config = dict(
    d_model=192,
    n_head=6,
    bias='none',
    init_std_qkv=0.0405,
    init_std_down=0.0,
    optimizer='muon_variant',
    schedule='cos',
    seq_len=1024,
)
MLP neurons of a small language model. Each row is named by its layer, matrix (gate and up: input weights; down: output weights) and neuron, and shows model dimensions 0-191. Each number is 500 + 40 x the weight over its row's rms, rounded and kept within 0 to 999. Numbers have three digits each. A neuron's up and down rows have the sign that makes its largest values positive.
After each neuron's rows, "fires on" lists the tokens most often at its 100 highest values on Wikipedia text that the model never trained on.

L6.gate375:390514462527478479502455414506538467522511516499603452627465538459472522422525442462481486510524541528493464454554473559456483496479516500561431545467490537474509533533476453498514510485465469529508522567498542488476498552498497588518505506456525456511505506455491526493496532545487427446479493453428550507456510530490476468510525459487541537486548570419519542495534492527468518442541518537477514442422524478519501479522499554505518499489475481437436511402532547546517467479518553512554516520533488544491544487615440519505536505506482536621479544569476477512532580443542501487
L6.up375:454534546456466524523524415503540476498453549465494531594481550500537501478468511481555393547533504610537568461527443447539555555507567472483500554483434506613547477441565501592539492503436473437562538560528526498509552525496495485417502507551489487545550433492494499460446550493500506432557455512547546485487504534469494494492512541482570463511472475528494519485541467505489490459494483494529481559473458569507475515563546537504535465560466464445455462517464454438561513439495497467499457521454574518435538454510503522481476524519501487480521544503527514504470487538455501434
L6.down375:405506524563531481548459531516570524483433504462559517481537537521458521529499460444497515491580399495481522465575546521479496498490558489580496492516523558484537479513541500477481530503423523490490594504485519478533492542534483542444492463554497480498461460504458474502484494526500551470464502448477462519500433500518541384469410437502503507423475534380528453500503469473510484550486503464472489434524488537479508514521480482565529521511517469548536532473493542458504509545476500499447439492461512555493487440507474520502513461502473470545553422591464496568524414509544600594
fires on: "H", "z", "a", "ol", "-H", " h"

L3.gate496:455457491504483443524463508522480485464419543466532495435477449531517551566444514536498569598441523503509516478524466484506471504477435460490523498510492515486509440576530499504526485472495565468503544560516432474465454529485570466497542430501447488502518485525497596504471500528571402574464467437475495516498497509470512563528501509517476464555512535465480483482487525534482477465484533547477378481473480478475530459476449455531494529516534492631529515482531537475526402461555533468395474449534490513466504514456511509431523476478498438502524457550402550508540520524561562491
L3.up496:523540522450473564458489427530479496535454489501518589449583572507461469511482496512435490414480484520487504430540517493512514441473463480447554448517525515455523505563539549482491458452511536495505527464574504468511493487517566472544527515566548499546543585498469458495478487549585490501526508520589476476531459502500593520509438465572457461471510567502500478465528565483578550511586531494456503476554505528531507489502473481483488501455493537564504496523498581477500472457498604496465492540470569437516491444541460475508472501438443526524466528544565545537440533474599495510
L3.down496:484530497519552547403537554432487492525582449541503393506521541449436456498522436482450482530475525436523534605498535494447439559484447512447477409495484515504482541479518457540470467458480487492474519430510493465449499508545535472567518497426510529455512472520483531486491456414481533452513535498514482481483512468440461515500504524511501478496548448523515477515463502462567522556506427428528608529462472568495445549522508465449478538464504485430478507511399453546498544511453491521517523478471488526573570479449480569482559495546526518466492458508539403512487494482472519522
fires on: "at", "ad", "om", " well", "ut", "d"

L3.gate116:485607463513557505539494503552442466395456481534576572499453485427473571549529541538473523484534520544483555523531533524507515487468489508532550463511465507516542470466506577557520500496543569429536491454435491589485532530449576575479488545439508550528471470524492475477420575519494459474489496488508488500500496497515489490423493454477501484546501547471499475492486498544515528499391493509477418533463546461475420468556464501474426536470519437478531494500515563450503491473477395521530494515496551469503503450509507506429550430553552476467500535518479427490498548554492454509
L3.up116:534503459476507575571497527546513486441539523545501519425546476461460555484515532530460483518571520539531551548487483510511475411475494530487575489518502490514586432460462580454522470497429511421550484460464459529525515494456471517552535561533589481500474581518497525509573484480472521531531517519522527508534544492551514499451504483497451457481435420512470476446584485498484479461468468493512528539545547452524535402404551493427484523507533456529635524484535462469561511544469484559452472515471489464529529499520528508513512543537485410512536540495530456489438525520476500522
L3.down116:498593487496425496492501527538507467464509504478461487410477566389512447513480498438549525519505470548507490510479532581539489588495451479495546514543508499462512513441542540453539510529536512516473477475456491498495467491571479443522530511486501539536517532496484538425540536483509538456522424405488495400528587466468528524522502485454539477539476443503517457502537517482460539512467478471488488555425458597457442476432470480475544441548479535448538503507480543503499523513490479525513493438496454487592449481471507518431543511500568588499556538495383571477497478543490502530
fires on: "t", "and", "f", "m", "re", ");"

L3.gate604:502460450484545465463491524503473512530511498474585460550470512512504492521534434504504489533559526544534534517398500449513453516505506480452494554517516552550522507490440477509500534545478545504490528472532538516531532589537469543519472473410526555519532561491484481444525468474610527499526512480520447467482534489501459488477522491453424540518474380450468598498515492498464470493501502452469420615468532466525543543554465438519470471528441570453448487465470511526512499487544432524547510433485466455489589560534470559517485469466512498553489521526461505497598497507483499603
L3.up604:500449443487557505499569516513450456499516479421463431525508472508527516521511493471523512487466530463504583554468533496489521561509607563526485511493432467526496448500473474452434541520488497454466504530502453488502509447548557482509485494384510499501500476555467476421500481478598497521484557525461562474516594528418480500509508506544468519473469513478522522525526474566562430438550432466519488495548484516497545563550452526496510547470476480447444549547547531458570457508555442533488505489476451473573515537496472511502488540487547583540502497447438536555546568492563421472
L3.down604:476516527492488506589538484510519465487485532520450518487547515537569415454435535517500460487491477513487475504513489543515558480477459412456491466489495523492432501510468515462487500496478469461454542437495528479523536463443506516483534467626552539412529567517452551480490479591453512475446511511462470584514503516498563546520483476500477491437517492478519448420532532443478510500517444487495563512498463481470448433455508495461470483461542471452586387528434514455477544539483534510462486512492482506535473488465528412494509539500490496438562554496351441519467449541533517480
fires on: "(", "ons", "pp", "t", "or"

L5.gate126:538519465555502486501432518553454492497432458469568524530459549475479581503527546416478467551447529525503456456529491481494546458552446429508529557572450510544482503605465488470498499457491533499511527455501433535496432550529487590492539475511489469558520520430558461484546498453542527561454554455542544521469454509510461525480464505409505524483485548520542508524501474449525567543506562520455489523490520499554476479483452466474596478558516517453499532603487530515532512553500476471491481455520446542527490510479530447523515496493458468524494506513458522507391417539477475602
L5.up126:507454536501441507511476513438504454560490516517490471559545525546447505412461514459438471514498459508529459442483518494460494470532467481493463542542454430572536520522498500530484514470569445464568533443522483553484491529488524540501473568486530519530456479435532449536478578527529529606531526532475426460454489500522482492468504439502407461503540581486476601497465474454493584538529551507455524517458524468533515522532468489563575460520480500454564552525464554486475441524480496440591520471535441518529538483490458535454510515511500485585510507501502470415415422508523477519
L5.down126:566421470519536455492542374498495443544446435464484508437470524526406549458494523540475466534529521553526536483492505450456481481446589502509452513516504472439491516562419485501468474489432535464517491406498505532480426522483467500466451538514530559510481443491533489536518458498535498382476523463512485513459547478553522515469479447481491489590513487550532520577471526511480479453536515526543499558524489468474569534486499511489543526443526513445495509469509565497394444543512535530509517456500504533538418478508520506524469477452445462503505523446518594490479393485520491498
fires on: "z", "b", "n", "g", "Z", "k"

L6.gate321:479539509530414525555543516485542524506470490465563547467452535499589551519519517478506487489522458547430522428454471518471545513471499451537492514498501442545591457505484478517560499534500540497501466515543415481549421465488422458400528520502488552532502456467480557492505497482477562523486495452480505456551509483473563452486467494535483459456457513485530470470428514545546448542496536477538503451431541481470485545481539544421504554465586505545454438507427504505528489435497570539479478428554568521392480501498524480522483399528511531572479480471506543526564532511501510529
L6.up321:537458499487462540477506502528543495466547600563544504473502565493449550525555465485458545524492515511469433545484440489606474522548529446512470570483494556467549498534516541513537574578474492429523560544490460579487523469592495473562545480503501539475527475495472538475507505496484517611512468417469500544494459556518566468533449571461533499522561467474558557425531512441496580475434514505481514524576520513475525497590539491508537527524551562464502527453510456506476473523506504506521456470440496428538484538520481424475525468508483476501513479509429498436518502538460477538
L6.down321:497524530557447420509435475558465514509428569474418525492482432535580486441501551461504504465540554517487411517501446434509527524542490481550441505518508531522538520554503520511510535469486437520527485570559525469504470471370456534533486500457454481494493541582416522515493455470539442452455534548487537498472506497502620472544491455497539480492521504516518528503471539511486482403435529451515468449498484527530455495457500439438469475508469559483538471527417489577534473540459488510488505432519533513483544502546473468529540508556504472483490455473543495558559451529548548483
fires on: "le", "n", "if", "e", "w", " n"

L6.gate4:487474518424452462447490473453505486481446557466501504529487488436501600499511486448493518460430556562474508528480552616552497498507569513555539478501512490567509549496549520439546450447473478558511529522488596512449416479566456508517482543498468478492492519441562471472533527451548533485528529549502489494472522474486513478534445414563543473500476543422418521535494544520536485497469504500501422499437496515471482562441532573484522570524516450547413496449558464499506500463543469518553432546511445477543518561568483507468470553517479525495460506442531554506458516522485507470
L6.up4:544603485499428527483478434491449484472533555475541425436521462461541515551525437524469564526517536476446489464456477514506419500577489504548567514495466504506450485492536492492505387502531488492485535467516531516455483453513488539432555460496472462517402520483450474553531517564529529528550494489539493468520498503522530489502429452509514453539501506436507427549554543523451482594490486492533534483480398482444543428484521514552495510550519499461492483520522556491566473408536406555504481532489403510534490499457538515505530514504499487485494510498502562455449424560458465534
L6.down4:549494493487494548535528479489457546515463591534538472426494558559552514584472450458533543509490445442556520539439493504551545489461506521555551511499486540448485480516526524435442448569477473521472541462472537491522495491544489466468545503475427484480406428499430467408474463506506482490491521507489500433513519493479526480463461388509511519562485522523506416503503551506466476508497460468494391484475442585490455479432512454451483489562554573525503518476419486569467484524547452503474559462524522544467453482450517482488467503468488439455496531528412501502460431528505510485
fires on: " on", " of", "On", " On", ":", " to"

L3.gate396:421425510497498491446493542432515539458514582535462476461489493573500544566450561432518511427458481503620508513515456509475472506542515397470518508543452485514471551441493477521540506512485498511562511526534495431527464495448519510522452423482480521501519485506555463480558503397539463509487539476505461472474447504505547491516492484457455499540424480531464557486450521460583451516489424476579479490499486463521434515501394505519452547534539513510498504494529559455483450430589498524558498498496520503533495460553530533581511478518453542492509517583501520548541537554530485470
L3.up396:530438515468540512539493481556503505578509470467492510531488520505449551500490577580529453532500413483477503475500491501546525484479505440510447540569477469454501542444496433487491415484434478522496495518480546507459550503418513482524545485502483489498481461437444497570506450494528494484509430441443484528495531428490518584556559415540558496454507532451496503487511442504508539394478468533583503593528506541507497443482508488501450481544461513465564530407543515468517512522538484517552486536490391520450528473518424523451525509435458516519525516548464479568472473529465577538
L3.down396:497513462462533515490490526485495444486486492436559433461514507511529461481491562466521509565521489555487511479516566555504502525505472492486509531461461516442449501488510536521476492540566526506558504438518448516491525547561526449529454513420443485490493503570487522539543427525543504482485512494483484530504538552496499482392420533422506456564511535496531495475504538534458452571497512502421530355571463493509562449464424482442583502529510501447535489466505428521429505466498506497523493486542459453553541478462435519447501477522463496501496447402441575444546513554470545554
fires on: " th", " of", " Th", "ar"

L3.gate586:532503521473540550481527456544517450491497453510489547516513511420551505568455578485492516484587477531470526477524408490548516497484525543457516522505493547533507486499540533487501483564510490490415525479466473467503427499534472541550511506527505606536492481471463483505537490401504435471476532503535500542514418523464511508549457538507481471520497590470562495535520585546527447487578553475603418435535561513502504477483477511554451465495464479507528519495459565480484421573456510481509545586467518520488482466459423525570468512508451521491470481514436555435437473539442463503
L3.up586:483475464450482554491497512535466545492409408529491575463535615450500480485503524524428528484497556487402565436534488445519541510475543526496521451453494542525434517427585481507460488467488509551528550508473451501495498397601565495540506486446517507539494475489441465501433473489497468509471462547446470507508572524492496485539513492527506487507493605497442520479502551498521511485464474537568540458511456440552530480472525443453489497440499450468570553516501540462453454473422491445501421460485514480455522501478460534548543533482487434543510473506473480542553499509511470548
L3.down586:519429430515478478423529492438453519517446516539485525477464563494535507504550461486438433477416532534569529475484549503500534483500435476489534479510447492509487515517505445481454448533516447558447526531482471522464507528472555471499497503487528461545475499503434558485460476453473505502520501520435460521489429449502455487564531495530517537500449525526474549469531512532551464469502553471492523429475530563449541458539527476482471539393438423501443587459533486488558419530544507483523479528464433481556503401540481570543499493504496389573454506475585457545529478499518453487
fires on: "d", "',", "p", "c", "om", "ass"

L5.gate507:488442450498422435545491511488491533541487538533522508427474532468515523510504499543526546485452527497505515486496459440560460556468508460480528495540457515479521510505453527550551512505517550514481522480523451454477579464470438462491537553479549463569524527525526523485481534534503496541466494427587516513392500448519496487468570519536470513474556479462471456574508544495468499559498528472488462459532564399559485561470412401565552494464417503435472512459368525467543491502493489534567507412556487503512520461442496514434503506522531476478532494506519470555507528548441468515
L5.up507:518456598564474421500539500478503414599493569501502535424492549494561484502569588605520463488514516494501545536554493554548494524476524482495563463463574469490425444514494566520555475487527488452498478505482485450545493464490525473495419463499450469430481515460444474521488479550463475500531507587550522525461538524562437480584426482432473446507550515560480447547488525523435538510500475453520525487465479496512506500519511510490505530487467487488454561509527528431486498560443548502506565465581529481510448494517486450501563504552497475565481539515478550444484479488448497487
L5.down507:497449502462499568527511564517495515572544512409490496490475449483557427451584505523459597560481507491490522560488442481515464547546523519518519470480491482427489486538454512504555556497499521486486510464408422523401499497460515454447609575486505505565548511518489545496503520530519500584490537474551487555421538460459500513554532544525499517506469478453474465511536549454456460566551452469512502487501477521520546579466466472561521576473470477452477481503477474528515514492519426442503497537428523551526484500455468471462431450531468540501508500489594472512494551522490421482
fires on: " cont", "ust", " att", " ext", " never", " ret"

L3.gate247:435483476509526468501506510562544469471500457482516521533564467544450482488517505493450488563486463500495514459501513531488500536439475424491482547520559506572449573500550404519469584498439482554502497477552533467588553501438548536584513459526547535480498458466490447560460500527507569512477507526507489518551444576488494521460538477431515532555536454493478529570572517511502433589524556560480512477502516497424465430507460560525488543523439524463496465504499452530514578407527483500471481435453496514511521438509527490421460539449489467483611517475549536495481502543515513505
L3.up247:505520463490511424493531509515467467457483505545524437498552563424538452531533471470466483448494449528465441522491506371461446436473552557530596469483477485462546509418489478457468483491500488465491527502493545495490602553512505543562505524540485498482513476483443472494540511517461480476500567567474569544492444511468538552481467484553488482517494619494445563461534575503501551451587552451480535533537465442496524571461506560514511497495515429492495449470531457461494485527541483535410407484494497529463486487415485513504576458492561486497555526479514477504464502484514498514
L3.down247:478467551546523518508487510531564476487543449438505486515481441533423485540508544468460489545509520483521470473517466544470523531519503436537507419467489518540487561404492543551486576511434411481517609542476580497496462528466470505626536521535557485536431482479538473492505511502487498509517452492529525496510495451448429466580483524461507427488535545508477487522451567490531532512506535550574481472491450473556461528517462474499606473494526503471474523477465468486433586458464473508492505480505437486496445416502551444510457528569518524463457486466592489515557455513532487463
fires on: " of", " living", " common", "il", "ul"

L3.gate635:504483565551508503439484452540442517589553549421567526540528479518563405485474533453471506511454516500492474483530405509475496530498561493577478447493500486511495520509521509400434458427493490469508485507545506520588500493614467501474467516482507466485532512456434518463543490543473532441536502496495515546514487455566486473562455510635490538529533440455541508532551535414440538578503471477538444512537436575503466456481517514528464485443540504484525491474511507515517513548521588533513503485467495458518510535500528513449451566497591537524494471474532504468545485508489487513
L3.up635:512518468568469506415502506527520500455457501488505530522517445433525531528458530472519447410511487534521488431519465474475479553467606511530489522529476503494434530500478503489473577498563467451486557492451508537451493493527513528556442517439495567516520473493507380451466472556523526500520535561565454530454483554567438477439482414471516489487472453514571465441550536512493496478541465446544515553518479488485535470517509568492536430446528504520579512523570507512597467487547432478441439496476524450467421538506515461484503410503526569445518536514507521501478468498459536480
L3.down635:520522403516498510516438446515520574475557486518538440480499487542437527474477473454484501482543462452460486578425519516569560488495448517542514488463528553559495485455520453425403389478511523431551493488549578461547510468492514448521512452465506497474481467549530557525631493552498538486464477533523547521487514484505518496542506446484525538508521459496537477498522540498500525479479467505481459483507431508540531462477503498489436464480515479523464425466431523515499526515516535505473536525578433497507434590463489521414488467521445464465531489513398507483585417525509482464
fires on: "il", "born", "=", "eat", " by"

L5.gate64:494526483508527396527454482515449489477501400475532485491447536520490482461529480526516496556528513517536554464524445525566495512493501518458488500472488436473505473487523441520516546532489469530472473484495507573542485498477528481590528445513484474478505581474525440477534495474537502511465458518587393451472499521545496440496490529563468526488521438565486458466567547529510543496515493481481550572517507532562481400537513508397504576583515448492477578461441548413481504481516569525450552520494560536499435531519529489492529390509539542497579469497512447497497560461516539484
L5.up64:509513472495539490455541580509467462439550394472494499421454542415488453482499558593547530569464554469523551532467530527550485458515535544511460539612540506438520497448473523523475504514429540474491520517478531539557480525508555454524528499434460532582497575521439493472560511500501495505526506495528479519448488424499504507499475482530531499519535500492460478445485542515524488542535473556510460612422519494525559450504465463423488541431511476552483509525529469503502518482493574525531500501541462548497493535535557504519546510527518483528591517455521426463545456522583438526
L5.down64:492535478447460433490517543467508545485539457435491530476490522502545450497507485463545540549458487470431480511510458468493578508533499492572463483432401533468487486510488538456535513538520467536481494532510397525477454520481583554581455510501512469522477530480477463541508439467507478519467493564510440513483545556482543436502543474443423490469506532510466506475387416577502504498460501545473515514498579561565482498490511482496490521547497508528491535510528509475524464556499539544514536446483507470540523506487480525495513425586510495483619511507343461451524558462541498513
fires on: "and", " place", "f", " Gold", " Grand", "ath"

L6.gate332:451440449594465444528521500533487514386512516537485475496611481562523502510467427504541547535484504444539555502492416496418506491569523556501513525430494438516444488536546509505473519500447521460471472511521500447546461505554450505505497539614512540545462514464488463540467532483482519487490494452517464428530551480507549535567526510515512469566505478435508468499521482487547552494527492560503556511522531528446528481500479569458442535481518501457516513535487566513517506499540475566543459508483502551446510499431494425510460474471621507555517455541497592439523485546510501447
L6.up332:449565456549474508458462527479559490540498527489537485595544527496453472518445511471543507488495448541534549522493549560474477467426579503555519520556515536468472465519502505517518413489585544432522550494461456427478515508462434532509513458478495526479431495517412463473487475528581493528486501476573513488486515520499427554430531483473530451507498542512409433535481532510492514540511461443467540500508506481494512497450549532518539493472497538490461480482538542540549467478493478577569524458406437502483499448549526523443515534412453509512534586478403495535474487503471578444
L6.down332:462526508550465502493501464531535546511508546563483482537531474510469499494526560384470512512458457469508469529487496455597487544484528535498468593501496574519479490518572503511504394459467518509512521479459560558587547531474502537504504527490506507506540557493445511539571460495534478519481527478435516389510522491549513553504562461426441550415403422522564537538535491475593525481536511456502455465463510511552539489584497500561475441477437506475475470515466448518455460491471499502511460437522581505513575531515531525546455467479491495537558520431467506489525473499511502505
fires on: "al", "ul", "il", " el", "re"

L3.gate307:458508484480487476572461507539556486486519492502435451545544460532528493462530516582515466472488492488466437490497539541521501516522497451442527567462397556528484435431554517555572537526512465449559521630522549407482497509542457513525498451433565455452504467494465477510549502606405469523472479467442519479419515503540456484468510439506517480483513465460584530500486470501463524485480546492491500461457521545498517522513487555537489514552561464548480527481526500444513514491474487463553455496471505542461502497506579561549555479491407533524478430479520501514527547461497420525
L3.up307:472513460535481408501537465438526489493428454523450453550518561447528564446444523427534542541485440571512487429460531466481557472486440539525482472534515498505518453455430474457489511449444513418488575518548519469492445537489549534453473549518512456525482421545535503436490529511500513532440431509558526533522520484499444513485481433447578525519502497494519517482489521465544427500455572589495455508553503472564501510484568504542451507512529514553443518568524519492482548491555518486457461646537553480516537514482519498547517520489511519543524507514504473489464525522580529533
L3.down307:435498487491482523584543415558552448536448436429471452577539513461499530451482455505520500443486466537525467552488521476487623552494481476546478467490493480520517516463527488505503482472390472477544498519497561452617485568554472509461474516506514436538535513534427550480472500457447509459475487442526497482460540483480464477462445487501535457549415515498501489506564521502541507493468512521532545449502534493517443449505498536534547504540540510614503530564529550446476561500491503482493434495529545495526514491541570528511481535550452542550556509552462483496495573520504499597
fires on: " h", "H", "-h", "h"

L5.gate546:488453483526532400480481472457546580489505533456532474495436547464500546532530538509524420520473512524583483623453552487486519506520517528396512494486520525511536431510508515533574489436505545487492498551501511451528490532545511493538445593534458503491453454519535512527521512473446441425490464525543533556459499517517475557507527500482494569475548529486556543592488545453463499558490506540517525540507475485464440563505485556552538495544523516480475479492492524557491508446487543590487516474577600512516465478397537459493521438557454498520500480474558490513562498554454530476
L5.up546:464519504457479492535536436481525496509495424493530443545501441467532450529474487517524462480469460536475462515493655498541451461580552568577525489466413450555437482527539529533448501450500514474465503532507444458512519499474438574541439505475457551484462430462538512510491545436486475513449423542473481457445477506555472521510527509492478498497508452541444522514559499564513518547527499464434534473459463542459515448526473472463488503524515521452375463471459462485548477564514506567515460563492512478459464582483508445440520491454485498484509493538555473521477538442551460536
L5.down546:472536480480449462525495434438519457531530496492458504468502535473516557520453460574467502454486433492461432468454499496473518537510468466497487435526456415475431533523496486509415440465489535470485521528482444536425448432492531568505528465414529557415507421472475435498515531562525521532452513467485462553545522497512429482523530514432467444496450509474467468543543552568424513548512491463556556508523474501517442502531456487432516504472558516551509534513552465484564547528489545537449516479461466523482495459592510571511515495449475471448496484471407541487466522419539465495
fires on: " them", " inter", "led", " (", "st", "ony"

L5.gate441:538533439488479428571472481498488487464499478527528559548478520510491451510488489538446528537480529470515533473515481511487509555481517485463559499521590531497496467463461514548476448529476515515500536489473549467506500533502533419589557437433455507518562521510418446420591441512567573533536578471497465454477529516462498520517473476470466463514566477479509494545446517521567557518580524425508451546464386496542437501515481417501501467525456502533496498502556448460464491567551536489485522527482474480493462534494443501459432555494460537499533449582552512572506452551451469498
L5.up441:458475460515503465487402503524449458490512538450499518529484506467502477496493520457486533484508579465537472514472536479518471569438401543518537508455544545494441517453525522560507511539486501472543581444535477540521476447509559479484524515491470468482487529517526465528512550452483520490491522493554474496588423481492544453555564488503582421502533539459509366530553528521432520462515544459478468541534403424487527417524507567590505496519458557495499483499563529539512468528472526504494566508502571507523468459511503405524563473549466499514458485549465480482498480480565584492
L5.down441:539471492463647564473501519533492570491506408520452460491454468499496449526497556551448411473486471583518498449500460478508511550533508454497528529550502481477510483440457519421497523508478521581484489479554531476489513423469535526552527452519531502626486553408497546454473521501507498520486490498530513449483526464432542534457480499565442454499527480522520508504423499458456482517551491506428510476472493475446434461504450440502507490515490490468435404477505520458431491594506481524478482499545459452517527503505503521483579566599478494489499499524486442504494543534470522459
fires on: "ind", " part", "ust", "and", "est", " Aust"

L6.gate331:465504520538551526498535553467515490452544472500575570531524521515478509509513495521559515493451536485552516510537506481476515541489417449429450521521549495456538514472444428470475474561455517485473476480428501546478426507520509425442518440471512496536502511506480526452498509467466503526528485492452512503536481521554482498542608557429472526610533542491524506561419519527545463516492532534520506575493537497484444538460465439436516552566486589529523498535457465477426459448446571518457539519476471460507511527508434509577412511536523419472536428452451485540464487478510465560
L6.up331:462410483495443496466483591565467497533511518535510507463539533468484458529470517445484485528435466486396500524526470499585447507550491505456477487484543474505554482563466433474532496509502491476481527484480511483508506483544490514554501450507559486485498507490464446470415546518465518554454484489546532473487533509472493484470417559451592496464554431482616511471508438540492449488478553514485468473587467579507454472511491506493507465475478468404550451510571531491476618499544476497502508500475453545501576403491412528550443482509499506488496444514497470542466555445518511471
L6.down331:526477515505536493477486455463524513548462510496492471506498474512474467461548460440570504519519483466497508537536440500480529477509470527500505552494444542485490488416452457492506488542532470411499504471445545526537469463539504498469485462486531570495474484559499574526447474582498524469527427464442554448470453405532529474501444549463562439666432478478492480587463549513528541529483542476474543447509558514503566463416439494497512510485525505499525508583479473471453486488410427499508508506625468464557517473489476457473509493470486571500498539462500464498522546467466538529
fires on: " N", " n"

L5.gate719:556558500476537492521521477477513552535505564513511525496454444529532479565474457578530467528516491527519531469487448486463454441468499518549446536515485526527454518643472490469558456524456539483531486442564462473572469514533412513487517417472528424588483485473420492526459479454430508502443537519501515516486502471557503478476479538520475477523520490482445488528458575487512478438537491570484525497436503512468531500522423477523565508510489490505511475548502525494468441431509562621491467468498450475546479460443430459599559481478542495493457524525502498471536594523506522539
L5.up719:448509435513507455450521543510563497541461463520495528429399489467468497518502460565499475464492494498496528527481506438481486507577559429511449561461456539395466494521443476568495542494470513521491487490516490508484480580552531551506482449368546492535462488527526477533502473529481532527479572516501457545464483581511507467495501555491541465501479470473464487502458562530491436512454529502502504443478542504544502465407519441518505511530474400480520430537507511463543512484458489476453433494505410461458493459551507564538561467476527434535500575432490473447535469591494480534
L5.down719:490475457535471492488504540495520516505547557471420495534500462476478518497496460573504512496464411445539492485479547466463467436495418551519485406550483548500468557596479521477569546528480553527484412467483446472565555485477456532566436495459476478543507405516537517517429521441464476556496527488468486518522499500536460476463460577468435478454492490519473464514577588534455513470419460569541518502441501496520437486470457405509520484482534508487492484529488434480416440504519460559457506509541477515502449445546442484532536453514549479444515549495476492483503475460536526540
fires on: " am", "rom", " Am", "com", "os", "itiz"

L5.gate296:500451528511523510509492478514466535505432427568509493467526471535493542526530443545431510574490586492521475573531498550552455524510467491530478431482524496437454464543574484529468478498487502485480469486479479540487536406502425594504462520533489485548533400558525521498513545447543516463534559540551474509537512475560449418497503479528534520476545555561516549505536489471508537527528519504577492501468535503467616544473481526534467490513439460536491528439524518557455430459483513535476533536472494520508544510541502493521518430524436516453454414423590484455531478542568515469
L5.up296:475467568478478459531481446477554570475551481487557514415531547535488478437474430535536475572541481504571526525482545538501487516536531457529440439482517593466460505466641568527562489495517462440517412511519488484459489444525524559476469504549473480491504456453542493484514533499432497470497420513504541523572462458444477469498501528537503548468556500527542545478467446465457524528525457460601534543461441509498498414442513476489526440534489514475509533441534493423461516484558528434494437479513496526502507501519525465418462521438472508482530493495526524518549445514528479540
L5.down296:468493477551556545478507520528431463491498497433552542529516503440489503497462447465533537441460567512517563455557480507473483563513437557488531466440466507473536523604444447522535538483517517453585480534439467540457532517454543558473439542429457522504509495533469432540511486528496531528484469456575441581518544464499520501518524461495528577454479516545530495521487530535500501435492523527512446463505483451437472539473526460531606540540493458499544544478520436590529469495513522458478569504426468511473559462588465478501482507510462447447496474441502519573451522481435518506
fires on: " Den", "en", "as", "el", "ens"

L5.gate591:494489475569465483486526452524510522504520534557533529533500476438447487472534451642527555476495472492498503485563530444516500625512498443482486509491553520532472462538485509481510506432491526593529436381529497492557478507486455568570511439543548505499475516488479495470524526534490498517470547504597549500476505452482464443543549495473449454529548516537563440504520555518532508535472551443476556485499501516452437551513552473440476460547518532489461413414462490507463499455553504506481525432522530497443526513484454506479538448447528520436527516420498488465471447499492447548
L5.up591:532493452534444526463474493476526558513395480534460439498555488538497464506461512480471471487503487533613509446508532538433509479465500509544571508509525464439378444495494491510482473475491467432576486473508464533552473496516533594479511528505469498492479443530469515431479495494556539495492493450576501530532478493516462511503501490494500416480450478472506459520442516460433580531431552525460510506539571497451486505490483567526477515513513522465474490538486560498576450507487451498494512430477481423498468453456543542461495482520561502516562594469537377439442508484558458461
L5.down591:466491466589481482518465490529536484444575399545536489461497467447435531483465506477465505503509512501560548535466560494511505589489494443508410518462504480544543503498504510501396470467504498567525534497494503428473461449467466488491486527489541519536532503488545503410531510443485441436533464489541378523512460571447439435563541491518526471462501495521489510541494501500479504540422510502501453509473505528576516547518468542450499506555511524547454542528500504592434441485514557457481477487526455509569437536495477442519543487480554443504511517437389502448487490501556466478
fires on: "il", "n", "m"

L6.gate757:546487486484498464495394487548474489624498460505505437521543491522490463482447507396479500518432459582535526507483483439553456500556442511556507527459525458531551431505493493443516528469479478516456403485455468520526448408513508505464515498557452500471543489510481531409501475513481529480515532538527500538578486521485512515477477448470501503494461466498558478520476500493474477526538495510499399520519426555563507567500488545488494500533565561470518502400492521531515476568455518475533488458508518490497428497536436451446564462468496526524514449567563544552429477541441485558
L6.up757:544511508551575436490444492460496523494442573490546491486516478448520537530417467559447472486518499499464559553501484468517500484605554420558451507528516519451544482545499542441467554550511492529491540503432508521564475540503506489530571510472525458504538480545536563478485475501622508460474539516493446551448543547501535503481442473533575511473443446460496482475487518566492488516578555448480472507524540556577526575510503557472502540543495449497486477451439544540562534533498484464469490520478460544493478466505446437530517509529458528471562502497555529501467479571565545409
L6.down757:442463458498521530513446509471547514496528531486528533478499510456488549554518530487464479519533513460545594523510494449470444493464496517469495547492510511548511472572528513432459530472485513466469476466504437514538460467544522484575516516539512461506507436510557460376528468505461571471579620536509465514566473481488502444477480404453499474500414492476513461556528497480450464525456457502490429481570485483466528500527484574541575475461542488497497523465495518459469538597563545446542469474496571505480461475588504425518556514455485553590493470452451506499501431522513514522
fires on: " a", "t", "g", " ", "al"